Weights of a small GPT-style language model, trained from scratch on English Wikipedia: 9 layers.
MLP neurons of a small language model. Each row is named by its layer, matrix (down: output weights) and neuron, and shows model dimensions 0-191. Each number is 500 + 25 x the weight over its row's rms, rounded and kept within 0 to 999. Numbers have three digits each. A neuron's up and down rows have the sign that makes its largest values positive.
Before each neuron's rows, "fires before" lists the tokens most often just after its 100 highest values on Wikipedia text that the model never trained on.

fires before: "s"
L3.down245:500499468492493555504503505536487537519513479478446500508532447522512479526535485493475482497544494493529496478465512499457518488501518525527473511540474481488532539521526509507514554458493496517499535514531515526449510495497508478534520461487488497476522517491491458505480499487492525457487461486476495505483483522505477525511478520499480504454496547446500443523505510518470447496463494459522497518541521531481466496501532516512485502465486522514532494473449473557492561493502494474509485536452527487493482520513536489465468503512508483479478531549504474468484507493486493500

fires before: "-", "\n"
L3.down283:466473519489521469566522517477477521521537526477472483524505455506510517506471543517524499496455507499458481514509490494477537486499493498517533492545486474531508511502507494505491493550498487546460513535495502517474446503499474459471540529527523503509499491510493511508477499529500520525522497472493491480505517531499548468496488518502484496516479506498525498509506511489515490498528498582491513478492529560525472437477484477498495513464516528498498480540534479475493485497575517500505548490499474475499477436484499499511529477495499527514530498499545486524470452449462504461

fires before: " on", " to", " in", " at", " for", " with"
L6.down290:542503489523493495462470499496489481527494493486506486501516493452508525515457526493524526473468486455487467486557500507524507453447542511515463519562469526511491506506490488470493472531509534499524494530520462532550507522484466465492491493485548487491498470497529498505510491471501493517540538479472500526505530468523523521519511511526527476497558498554516503570522523480480480487487463481565494508498503466490478481495488527514514466517512503494461508465532479511488529456523465482553480516479459462485501528497491516491492489463502492528503486478483488493464500489516478545

fires before: "\n", "\n\n"
L6.down175:523450509489507476532504497448527463505480495523369500468469449482520514515491500510528492509516525497462520471511476486529505485515490487524512453502502480515507505484481492493515561532467505531528477497519444515550506494511529507510498497492494509487500478513502463495479494541474458529499506490504501474474516469465414503499498495540510479497486490512491510474513480532475454523525533537500490518500548508526475525509506519474553504499498480497547512487518498473514499505481509495510555507512531478503493464466477490534510459517501492503488537526505511489506470510488494515

fires before: " |", ")", "–"
L3.down446:458469514495487501515540502464492537511533505502490504528443514483524504516459538516492479482487500493515525529500536542488484503501528517496467515476479488516498495501498488487488536473490500507477453528490502490487564521474499462511527512520491502483496457496545533479498487474587494557517503493462527487459520513481520496509486486510505467520487459515529451533541537491528510515473529466514473521486455478497479525526464523490473519472511533471515537456492461505493528509462547512482514513501520509473544498463512497507472531505525466510475547524541517464511496513520470509

fires before: "="
L3.down141:495453483480503510503493495529505488524496477566532492524505492536511497476524512481516544518508475498500488496441532516489545539465520502497504501472472488500512488494520453458478473468509527543484501538502514505516532481529489488564524500472457498453548492463492483501471517463480530484464481496478520498523515476488509479528472521486464473492507431517466450506522490478543475540474508505502462525512519502471501539519501520498511496506521528489500465459458468500460513468476454512525490481488508522515528484528509493455512535465491506491488532472546492507467463515501514518

fires before: "–", ")", " –", "-"
L6.down318:545480480480482512457475511484500486497520489489479553556511497507455516441493501450537494478472484524511489442489537487499521473468519495524479485480521533473529505524523484498521550460502511514472509442508511490499474462559502513490517508476528520473522486493455489500454483466516500511495503526461489493537471474465528492495462537494532449476487485506470513501485462505455479515517483459518553519502519466542483524524477465499490513501485456484519491498519485524538524497515454503507465499517470500506512498484468485480518456466523456528526476514516497484506503517513519504

fires before: "\n", "-", "=", "\n\n", "."
L6.down429:501493480495512469487496514452507482525529523506475515541456524508470532518471510495505482492471466482527487465514507521453519483490480490460522437517441473527495475484505470472474494483560512511490521512496504514518469482523478484514460528510517443488495498525537520531482500460449511454457531455468498517526508517539551533491540484490466498495508510481493516520497499530432528475500478456519494489520486463495485493505471459507501482506481484460475472499527488469527502496520479505449500523531516486463507490516501540505525473486512506485549520535501480493511469490528466483

fires before: "=", "\n", "\n\n"
L6.down481:520521495496502457495493485506505498548491467477318497476490515501487477491498491463484539503500479457516502523515512483492495510480499524464493496486477468517515519492506498530524462542501492528522510471505495486504474503510498483485493491490512517533511510495539485493492494527469505503465497503543517494457430480498504470516502479508485497515538510526475524530502486504511506521503534423539520471481470501486493489517478531497523498510514500470508497502538506500467478510492468504497468498502527546467492512503469504504458498500495490493461527504547526500481506504496470498

fires before: "|", " |", "–"
L3.down161:508496507487507523534500528517453492438499588503488489483516519519487493499495514487495532496463461478477424471533480519536474513473540520462512499522503467453512518496481494520552517539510507516507536502487500511505513457477498514526517469511511504499479442478478485489513482470506504464480505475516484467503505509454505501505504474500491505443507522523459508454558522470531513522546484487522489508484514513556497514509506467471515520541502530494513493476474468463494519514500507504466512496498518530508456471448508515505501519520491478537516504554479453502500466525525514490

fires before: "\n\n", " He", " She", " In", "="
L6.down173:514505497512465550500511486532504475493488496462429511489514503481478500480530472454540559489504518514468490443482505459479498531521485454510487443488509486510481537528455474545444497503494488497509506523503500489508534487525445476490520479501513491484448470508492509499499514467535479501489510472482494514468539498473533522442494500513464497510480486503481490497517472512461511473497545523492551484497484486483462466492489471499497490494529521482509492513462474447518530532504503521473512468456489466509550475504493516489492475471507462494468540522503504504455459510530527512

fires before: " |", "."
L3.down392:499507494513485567501522479523531509547501454488427529530481486516515502476445488497511518530473474484510540486489468514512473507510512492546475495519515484525522499518453486515474535504508488521525507492502500478497513470471508430470459515518501510493512490467498515458505494489504505485541496511487512454511465486466451458495514494517496512468491516467522452533509526507500451509476442508545489477503502527492490529518488455480509512480523465482472517532473526473502484474492546465477489453509512483464488483488474538500452509480496470482556510485463513510528508527513480475

fires before: ")", "–", "s", " –", ",", "."
L6.down226:507519469482484499502516513530468463470492461517476502546551512484512506517486514459512479514484492482472503435507525522505521450516484534545445502513487490520530471503497481487502501499488488490463465446503465537496493537485473512506484530478512520495524489508515497493487491467492494498497490510439495458518519517463522475494487521491576428458461498483463507481486481506492518514469484457529513486507464496545510458516493512497467512512507514479549516484518468509479512535530468484549480462517462490549514528461497484470479505497524456500485474486508507531494492512501495542

fires before: "-"
L3.down358:504504516544529483484524495462577501484539451541515435538508507471539475514469531492509499442510516487501514519521480510480482515483538514522511520450484511514499504473494499507518492495482544536507489524493513556507471488501490507494520497490509501521479543520516520491408494492517514468482493514478473481494456478522483491495513507504505524474540531501537425523482510503520496473480552524491470512510479503470473482506485506488504510542494486531525479469499480487486490489479478491503459489461490515483493537553450491470501517510525522466477497546531493539488482519485483498

fires before: "=", "y", "\n\n", "\n"
L6.down28:467511465517522525509482490497510503491495546547395515507484495499487498491466483501493524499464524495530512480486515492511519495509498465510536492516508520531516529437498537504504480511544493525540522518494537532515506508498487485504488494516469452515540491502482488527480485513539541507477530500495519499492510497476443501503508509498449544543488462521485474514542517510508551491461530512529496474531523532497503503510515543451504465501506503525495491489450480500485575471502467491487503496503496543478523531538499491503466503484471516484468500504549529500486462479525509543

fires before: ",", " |", "."
L3.down403:541482535511508513513501535509502536497504534488510509516535517516494558500490495509507515454455454521467499482485533492532478512529476511507493494479461555500525439475510517462468512500475523504539529533455509488502501476480483486543486509518547492492439536452536505494536476489500507488494507540510496514510471489535487459472511496456490525459534495494519480482494502508472487479524507518494493527525506505479461516494546500468505496552475496498486539470470490529484489463525473461521459543486491545520444486474545507499532502466502491500478517529531483508460493510507496535

fires before: "=", "\n\n", "\n"
L6.down18:515518495488498542515510504517538489515488498465353531504446508535476505478517482520495502502489515536479493500450512468480505502502498517477498498510493486502489498502469495527497491503447481514494517529477522508511533534524474510492512494499485517487503511501522500477482484515482467508463527508502501529498534519515550500513492504494475382492485428497511497475515484500496484498512504493507552492524507511502478509491474531508492509483510510466514510508496520499503482513505479527500486520516498542464553478498473447524540497498482488520517526501488471474498443481521517537

fires before: "s"
L3.down217:488483542553488516505484491530491502500470488504509480504454464501496477465508497488495484521513492513508526487489490455489499477469525516499503526474467485494477468486478506505528487457515481524488495509496533479516528527455482515497484543517488528550510570492508476477555523469495531502539505494518525475495505480529511480490498531503552575544475539499517501494530513478479483515503515449491505521528484521520499533482478499511489506538476491507579501483512458511496509491512461514481527467442477531540483498518488455474471499492497505486474512523539517548549485467506544527

fires before: "-", "\n"
L3.down307:514505501529521493471504518475524543513482503503500513546494472507490497505491482523464498522467482450487532526516459509495517530498500503517511504484470515536501535520473489511528481462509484517528520504480515493505485505520480491492537497508548486518495514485505466509470512490478515499478477475529521509505522511484480483448450516420502540497509496449505484469452485541482562522529521555488477519516477513493504532529517452518527482539483488463531525452490483529527536466499551543528491488522458468493483487515500469471505521505452496460510523532504483490485534559472485474

fires before: "-", "|", " -", " |"
L3.down388:430469498487505513506489512455453501524488479545568470501473489541506448503526494457503484501486486493490507530459491499481502530481492501497511548476504536533456437508497490543513442516508494509505477481542551476470465521522529468535467533509518504514492484535518529509533515506522517505504505494478540476453516502479452497480496536473538526521498550523495508515497513514477467466478495472514505471525477484471495516468446512533498491518486512501483484525494460527513527527475477525494504508499511496530497509503457497466512485498492553502554495494502497528489468487504471488

fires before: "\n", "\n\n", "="
L3.down286:506489445463500504517535507529519482511516511467481506515500457515533500489538475509456530493484510525489482491525488459496510461464506479514524469519525473473522516501500474529546502508442513489483484476526499514531508519507501471524482522509484534519493489513499507530499499482465473523460518477509508492523544496495492534539498519503444472495494471515509493485511489503495530497496528540485476526532520501471507506497544555478519516495517511457494464435517444481481454482527462479469500525577492500486518498499525533531486503476490512505510601482510525511496460505523497469

fires before: "s"
L6.down150:506485520459495488503493540488504491486501491491479515494516460514490493505483490516511510536545490494491521492507482491517498444490475529528509504501503503508521492514506525524515502490533482508487476533525526529504511487500473501472475540512483540522456470544458465487489474498544488501476484518461532503470433492479514487480515459518520546531494504475487454526584484482489532522502506476490523523492525486458503531455480517474510533509535468501548544552492505511490507515516476464466490531469499469518496541519503433513540517470520461455487519537499522487480530466462523511

fires before: "-", "|"
L6.down44:475508508487498518522526484497528514470483515535518480489552485541510513531498519486516515518545518538481493502495531477458497501530477528487472520583483523511515449484518442537510473509511499467513466526497523479527459470481549529504551503488469544494505472480551516505498457515484485514488465500455496476514544495506485529506483529465533498482496504492481522477479545513493504481507479479494526482476503488511463489448486537512494546503522530525489496558482516497494562539493524480513509479491514499504480496464467537516467479469517489488481504487524467502497446466503492484

fires before: ".", ")", "uki", " |", ","
L3.down182:497552468485502462488500488519527502451523528481465512533506490506517533483520512498488538509453513498489515504498471485505457493496483529517479510505520448441489505512485503488475511486540534491540493472504493512458501514502503484455494473529487494506499490530541512499535489523465542454472502488474509496498536515520530492491479484491511490505531507505450548504479492489504496499473528488512545498477510477470460510464501448511502490495471537496463512457550506533481517487517503542461456496513425485474532492500509489513504486474499424545515444492483499563503521505509514519

fires before: "-"
L3.down296:453495464519466483489513455458528550464489500474555462496541510498499527530472536540503457517503502472478478502507521498504477497544490505495546474463507496500482514518504479548488481513454509513514505478459532473448505457525473475515539508488510463509526511514489482502496508494474442496460528488477479546506456483470483562519483494528484465530453530514535505516503526511485515516529499497490519500484450533495532498515470496487524488546480536492490473502479499495564509487477480517489474471516490517518494508499483493526499495506477459538499485511504482548521493526515456481

fires before: ",", "."
L6.down361:537511537496514519477481498472479472516494516481469537469509532470522534501495473504479452479535522545474501517494468540484516549457496465492512511510496496505474528494475492491486550484518497516533506508499512461477552473510493489496500540476471467470505507486473472507501523514482502506500522494537463514537570558511569492488467490503503500519493517488532518477459553507479542507513521511483509498527495521500529504527482492543535525447515534445503479480445479487501476502526501496515495493498503524487510455494515508470426512498443516509496503511494495482524452482498522495

fires before: "-", "|"
L3.down24:480470545494492506527535494502484510494500508504557467491514483462512481518480546480476495537470511483479499487482508532498510504468493487485551499540476473516484476533501545499521489538502491517498443511503462516484493500478522499504494518491475453476506470492497513498470488496514496456467446527480547480525519506490512513568480527488498487497498500481462492522492425493512510554476497470462454476479499480539481487460502512484503502548513467498468556510531520504497509465512488536513508475547476498500455496508490522460484463484551503507460493488492482468455494528494518453

fires before: "-", "\n"
L3.down502:531533520544477445480525469486499532517451527505446487517460471514475492503485502507511487495461482491480486494504494498521497518513477534507492474473532503502509489502480464522498512519467498487485533539498511493482488476510452556486509519448486479459453503521543500497481510488480553482508504464505509490489537505500498527517499487501481481517480486517492474486518497505447489515513483526474489433539496529502529519412487546500512521510426508489550516522498515521499504467505471532479518515566487513492478472463503531494510460524491503518510491503485513477460523518525461475

fires before: "=", "\n\n", "\n"
L3.down410:519508496520532519490502503520543511532489514473471491490499482455517509489529519524485519468489493473508501485520528532532520509445465501496509526465462502511513468502499477560479482457471518476475469498525522499502495467539575498503501515485495522472515531515486528497454537524482510476469544517490527506507524487459473508502504496508511493506492509517498532452477486495528521503499527518509456544524489496496497562501454542474497491526500507507538452515516512496495494471451508519524505508531536547525525490498520504447517466487461471503521535536519506544463457515453550484

fires before: " was", " is", " are", " were"
L6.down359:504497505479509501491505524462476541499509486456482515537526501504499556492465464507494504490490512515508473517495505493504490500506498529528505474516508519489510495518472546513550489433547502518514524524480495487489442522486546522530472515506500449414454487507508501486479456500477471500521471483504502535519525495474491476476514524465462497535475495473548462527484470494502500488510484523515486463453489481471468490476482508522513511514501521514523529495560496510497491425523510519549475476480468510474512448513463476513519487461506452497495493528490503505528507535471518514

fires before: "=", " anim"
L3.down109:469509485477502505498483463481455468518464483495498525494516475497501527504542499512464480499464566507519483460502504502461522459490522505510495520461511497522493538478487545520490482475514490556479472503502507470521530529462566475453483500521480461511523524466508513436501473484486494468498497537498504514464547501484511483506454502513508540536519491492477543481546506493507444488463527523529445504516450514493540492511511504475458500545460520513494521505497496485459488458495495467508526461443523516506500491516495480491475493479518503495492505517482524497495494532481544508

fires before: "-"
L6.down265:491537516492528499505478476466484516484481542527494513515535526464518468541498507541500519498509503508463517486469468503511463512450496502485538518500511516492465494476482486511462498496467498498529508552534505500502503489559463517502522484515508530441492519532497579486460483480520507501510524493438487508482496502521479502541527542484506531525529515497480521469480503527502489539471478500503471482492543503526502518482476518501512530496476535511481453530516523481467532502519487583494502555476518497507488520552458504530510491475469494504549495479486491476506510532541465492

fires before: "s", "t"
L3.down117:503477485506501487508527499496500552518505451533487492521499530516443521485477472504514473502538519477467491497534495498488511484498490487491490518495547502505544516484522499503484511446527493563500493518482511529484527493483458453501470534481484529497505484496525483469537499494487503524512514530476525517521549542545468477500431526450508519502544509474469540558492477458483514480485526521508525481495483529494512575521504501497485498502501504507506497505513485462509449453502462495550538494463478500506468556495466534464468509518482510488505546519512507482516501511530501515

fires before: "  ", "\n", " Goals", " Apps"
L3.down214:499514526477486515468485516518501492553490536477466461522509544523502473439536487519555511477481505452500555509515483491496471493496532482486493508498465476518470535493525468513524473511540510528445531495484499510504518480534515478465518516527517501505491498507505491483494520489481483501501526503505484470486483473486498543539495544504464535517485462545546487524476444518518519517495492480467469490538487484491482563540496487481499479504479514495510496514483494510551518465482466498458552511484535448492492492510527524490493487446514521514502489502546498554477506529493552497

fires before: "=", "\n", "\n\n"
L3.down389:511475510504469514495536504475459513559490514502472491532479525495505487511490544545489520522480512514492507459494536490504544553458510483499523458533497499534556512484580484544488500474496502515527454523502494509508509522470467503484494507485470503488433454486513461496473500505498435521486488500497501515537515503516547478552498551539513494505478434510514439506494491471523507513502497506490479488530439504524495488524507535510472515524526512482489498496520477535521505490526425509482498507516494483505500497477509530481491475464478534493509515480503504472485490503493487522

fires before: "-", "–", "|", " |", ":", "\n"
L6.down145:477522484501498497540450509502494519531491511484472479526508515535522519482512514513529530506493500520482518482484518533481530573529514509521497451489496522495496513480455428521478565519481488476536477508498508511444541493503496516541502489532513514509466501494520535519533472522497522534509524502520496528515492488480521517489470497537526430487506442483467518493486490483480532526496423471476493494509498497479469484493529471502510485484518479507548491477514481505513504511552452491487494534560535506492457467492521516488473546502481508521503496515531503525514462487504530481

fires before: "-", "|"
L3.down138:508465455467536522535514488473547471521481486486590526527543449525478446512510495539484564505484478504537513503516544469501504516463488518509477525452456500509511480508486476487491532471498559477515493460501477531528504462532476536473546469498514484539491487487502467472500503509500518477471495464443496553508513457465519516476501506454509516484506505516505519466471489500492481534502500512494513481496496512491476493487516502520488504493468508491513494467491499536502501504447502502476525537504456540506504495510526487515458501495486484441484496515490496481493495538507511509

fires before: "-", ",", ".", "\n", " is", "\n\n"
L3.down74:521484527504493509502524477492515485494516517477388524451470500503520499496492479513494491521504508554497495498558512498478522497509505551507543495482474541487547509514509462514469497500516511476514474488503468512495510486508553466537490526553503514509521512509514483442469515507490519506478478490457497543506510520515496494489507479498458468517515463514472521510473501524491453490513523461521529507483507505506493533482466503497532488515515507481490531512491472508491487524486481468505433496553538494459497535435502534540500516546512464546483486502520499467509510472493461506

fires before: "–", " |", ".", ":", ")"
L3.down377:480492477520496527496499483521497523471489529517530533542451499502492526523515467507499497521513452499481533511493510506477479474499512536500530491494441490491491498528485504509483503462529515485491496448539532521512458491478473495509468448538451482509478467486468464529503518526494507479460530498471482501505552519558526490494540517521493499473520472529473469543500512512460489512508504530490504479517501510472455515509557535509500526472535519506503464477479497501509494496497540460506511521516459501513530516451567520486525528496508492521505563515478553555494480495480481500

fires before: "|", "y", "ng", "e"
L6.down111:508459522498496480529491475508463514505476514498462506494507513465501525491532541459519519515506458481463499454539491523498490516490500454513438491514520483490528511481476497438499483502536490502529526496467537490528487542491479467452484518450504503506460489492495519477504511469443517478437534491493486525489508519502539547485493506531459545461526518486525533510519472492448518484537509483512489501484494489552509483502473499537476491521549465475508474528504464482488506501505477528486528513454486521488467522535480482512513535481513506478495478523469487475438485517477481496

fires before: "\n\n", "=", " is", " |"
L3.down9:470551508471501508509531493510489498454504525534463515496527529463548484498496491481532532519474474563494486504514476491471501488480486474485558497497498536552502502504523514508531506510478479521515525505504517492485495528522503476505510463503511459504472517541501537509513503500511494511485479500486478477546510455501515482530506589501490514459509499520515499486529524486499450503526468505452500501515475516490463460469490500467451524549562552504538513530511502508507497461517466469494489501518520524516504517470505517507520476478489495504569524486535449474468494533508514475

fires before: "s"
L6.down425:537503465514478508521473477487509520473506475526444499540524511575588519528546529493516494513499503518483532473470505512480511460473489564481502519492453486508493457508510532509503465497488498470469526503514504517459500497503501505487477453496514497498472500517476514436496502488485550518489496502490489471488501546496548477488534517465498517496459522559477489548498514510487484525476503531531518515507519518479482507436518490488516502489527487555474457489513536499469512517539496482507442496503531500505492509514510428497489501494484491477517485504518491521505494497516501483

fires before: "0", "6", "5", "2", "3", "9"
L3.down263:474516463493512454473509489464471485465497458535507515478494530473525494511494495535517491533484483470544534485517510511540519523505530530477478478515514453522488512526477523496508497536488478514515476515519487560513520511514493475483478493482504575532504494500495471486482544537491523486516477495511482504500489520540550502518521492536488499498511478527455510533491522488523521519501490488552500494465500535519537532463547522523522528476469504497496482495502461513513525485545515486500510489485494456501501486473515526438463470502534490514525555428533521514538497472518501550

fires before: "|", "-", "e", " M", "ee", "ja"
L3.down215:506477483518481472477494513445515509534413515501464518514535503539505493489532512471506502484510436505468511520479489510489477514491495507540502496507506498511491519492490501475522537440462500470450474503493509471500510497499491505461513473475486505509471469525474470474444515507466507502465476541529491524541484512495471485519500469519532505462489544516507496557492452505471471521472537493516493527482513479519512511518504536543572512465509511533533474507512496461481523499521497495474477511481513558503491523477506551532509491519487541531494453510490493468512526522475490510

fires before: "|"
L3.down507:513522520519531496526464503524498521496474554475461538509490490440505535479494505556499499463560507521497478499497519529514520559479486500511494532514476500516458534483500522476469483520472463530454483496502528456486499482486482499518466487524472514489477506545526537515507469473491504509480514497447490474496502479465529498503538469501499516468464494486458532493468533520494542487522520454514482512497526531547525544504500493508515525511486501486471474483465514482513529479524529433527488517483502511467518469477526460507528491521532523482551512489520490469452524492500492485

fires before: ":", "-", "|", " |"
L6.down315:502504499487492466507476504450469525475471503512447493529515505542512503496488520513505550539442516462460499520549469488478485475477523529516521471523487510474492511530563500535511533538517480535519505484469524501471539500483469517512497499465502515505516462519513506480466479518554501540488498503494542526543509502509552537507519526481529449510507494489517513474532490484478505500474539525499516486517488450512503511514530489527545450501512537510470499507502495508492520478498484465500495501476504550496544536499468521505494541471494465501513507553547526442484516527503500502

fires before: "-", "|", "\n"
L3.down98:536554498470473511523504521472488489518519487520505467482455497499478518487448544502491490530510478472439531520497535520560546513474479528528504506512496469486484502500524456487522487564506493521465484497522524508494475491529507502507495508487536523465439519504471499506497526536507460521545511484486497477459502502464533504543432529479510445497509490439477471483437522507521487533532498501496481510509477529502483509452495505505438494504489517524539485485469524517505497507544511511498502508488480492522479497535481499523524509475496499503492481466498532511519465481470475521

fires before: "-", "\n"
L3.down211:519491475509516503553508494472500564478488514500466519485475478478457485512504532493517549573450525498448481462487499515536520500522500530508545484529507549514549490581511477480536500506503478472538501516492526503508461501492500476478520511492494493496509488502480516474515495487499500504540500481536490480487503495506472525529478501462474456492539524501478494544515504527519499551523528526465533506509521498474455532501496472468502457441462531503484537516522457515491512490510505497505502470485461502546511488522514529509496513480525477503491515501491463502510468517502445530

fires before: "\n", " 0", "  ", " %"
L3.down416:446496483513455505498506524471453466495508498497568488498543514469529528457473504469502465481504490486509486505507490499540474480474533490499503471516480491508486510519480493485540469516540481524503484542453492477469522530527532483454530517504486497510506486497518549480506498478457526504523473524529474493517450555487483499550501490506497481564509542519504512479494479491498499510446462526504543455519492503457526502510519480493507483495502516485519521490518412503515468498505463519538548482527512475526486514483484524482504513503517514479493528501473543531466503520530498510

fires before: "-"
L6.down32:504474455480538500531488464453497493513491497500490491501487458561495496492498498499561530501508521508511468504494485516447501493492507520499495505561511510513482526513524475532501526515495533513549519549492512513517503461545516508494515532454535510499489505494487470510480518502515549500467575463448508501507556513533477522466493531479527484494472515517501501494502513522475482466495487443533468489518479511504489482469463531523491526457447481518512503492508524521479483463544475515518530472489502490483480527461489470495507456472485516498575491486486535489503525489498478488

fires before: ";", " |", "\n"
L3.down327:496506483510516523534515521475546511522497461543490508544560498495555496537477486465504539491517480497524495510472560498498461529504501476496469484463515477499470511495499479504466457455474490538542498498483498508453492493526513521469508515516509472514513491527509526491512488510481507512502531509514528527568452485476456504515474478576509495479537489521490527517529513519530505505526504537487491537497548525521512524487456502461510449493498484510480508505451487522490509557496485490513515514509455510475452499510499530470505525522517537506481505475477492468545506535489468506

fires before: ".", " |", " October"
L3.down385:470500515504517530469518527564469472515494493481516513511477474535487524511516488470470486511494524495518499546517483519495494517508505492442518525521474501549503539484491500499488494513487518463503487480491478492482444472529492524523487517504578497486488513532480518496520477504534537558458497522450506538487533518488519507480502486495475505502501511523485511449520542536491483523479509505504475520487520497533543499469485523539528500509471529486490492526479523498474496529498499476484470458528484594466494503465505574491481497528531527501481527554481497478533521514495508486

fires before: "="
L3.down175:500494461522528517542530494477496483469482498525495516522473504495474455476524510443488503483502494530529490464469564534509587538522535480483463503495488467528499479503503484498481508486480506529498443554471503498529531485521504460452511506437479561456479518533484505511486536470493523524488474535504509464504494523474544513539466465514448472481497475529516493495479476476489491502493491491491482463518500482487513520503543486481490500524513489505511515471492495493504490510457531476522508508499485458465461476493498487510495555480498517491493550511502499482479496488521500539

fires before: "-", "\n", ")", " |", "\n\n"
L6.down435:492465508482520478503518524466521522519506532523455478466465459496510525498545513522521498508461463493487472588501462511472494467541496510522486484493495485519494530473515530507511509544451483507451460548492498461547507468459486521508479496495457487467497504479527492502476478526506517488491523478494482438479516515480498498491556495484493475526503495499464514510557541518500490502488533444504488520524496508529510527478505509518492502433445500519487566525481529498501491496469493514462496508541473518482475502517503482527514470478492500508518538479522466504491514504512481505

fires before: ",", " to", ":", "2", " in"
L3.down476:520501513504517470506456508479510497487495563479504498553480464473478533506484499487504476492508493516484513486511507520482508484516488494513535503493523493545507465467492496483530530491540492474492483529453512510471453569501473524517485525469520502488522511479484503484463501498515507498538499484488494501517513534471520521466504487519509504439545516437517504484462431502507482515478465496507494477519484504500502466578451482513513512521509539482462541516489477508494515484508499530524433519497469495487518532515455508456455474482497512531505541508457503526493466482539510540

fires before: "="
L3.down274:494492467515458488515505479498557539522501483542509457478483484545489527486518529485499520480549505509538531483480438475495491491468529542496496466482513503507506479498511507512529535513508511490501494428518521559455514478514499465465481500500469561464514491517470491475499515462504530527492515490518507540497480523509493511538512506510483504489492499510474491483479481498472513514509473533531514471505479501488503543530586537511521527490512523493536499487505480484499492483504495492500475479459514498520503496533447459480499551456469482456527528483564510498536500502479479497

fires before: ".", ","
L3.down334:525512566498473526470513479507517497516504495444513502518471482515519458480497517433520481478450515508549487481528522479494514508487512505520468502509477467503486457484482465501498461487557498520498523526478501521497472483513463462493457508466497530495535527480495488500509514474477458494523480404494497496536502518497481505455473502528491499505484516459541484504493493496510487545503473494524481506540497532483467502476513517505482546501482500466475521489529519519503569467517482499478496484550552480526488527511507514469466481466494543480525475527533474510499517488494519507

fires before: ",", ".", "–", ")", " and", " by"
L3.down148:513483506473484501500495523521488468466481494517532488507557491507512474466515501482532512483522482476527478460543505498511497492498469557518463426533468497494470473511504493547506478480495484485516497505508515460476496499503545543552523475471480513502481488484507487519487483462511472530511463496496486503498487480519512517471494514505523458456484469490500511487463496517480454568517490542470531541508446487485523469455527495482487512499531503461529478486496441505504500549515502530491524493496479509493527469477516479450484467502516484517515535512462512490499470465531557536

fires before: "\n", "\n\n", "=", " and"
L6.down342:469471536471510497502532502501541514505508475513417511540493501493471538480521487475529523514476529476520479496526498531506483448516528501517527545513548514540517455463517515519470524519504483501529476495482518532480503487530532510514527457509514508487473510543507496455513524533484488491474488513496523514495481486519464495509578558477503473504454502500463495481470467497519461497479521490484537502517530502501469527534522533517495513502485488505523527499457534536495496520475524475508489513491513533483499541457547486534492529540521501502493519497545502496467553516466498512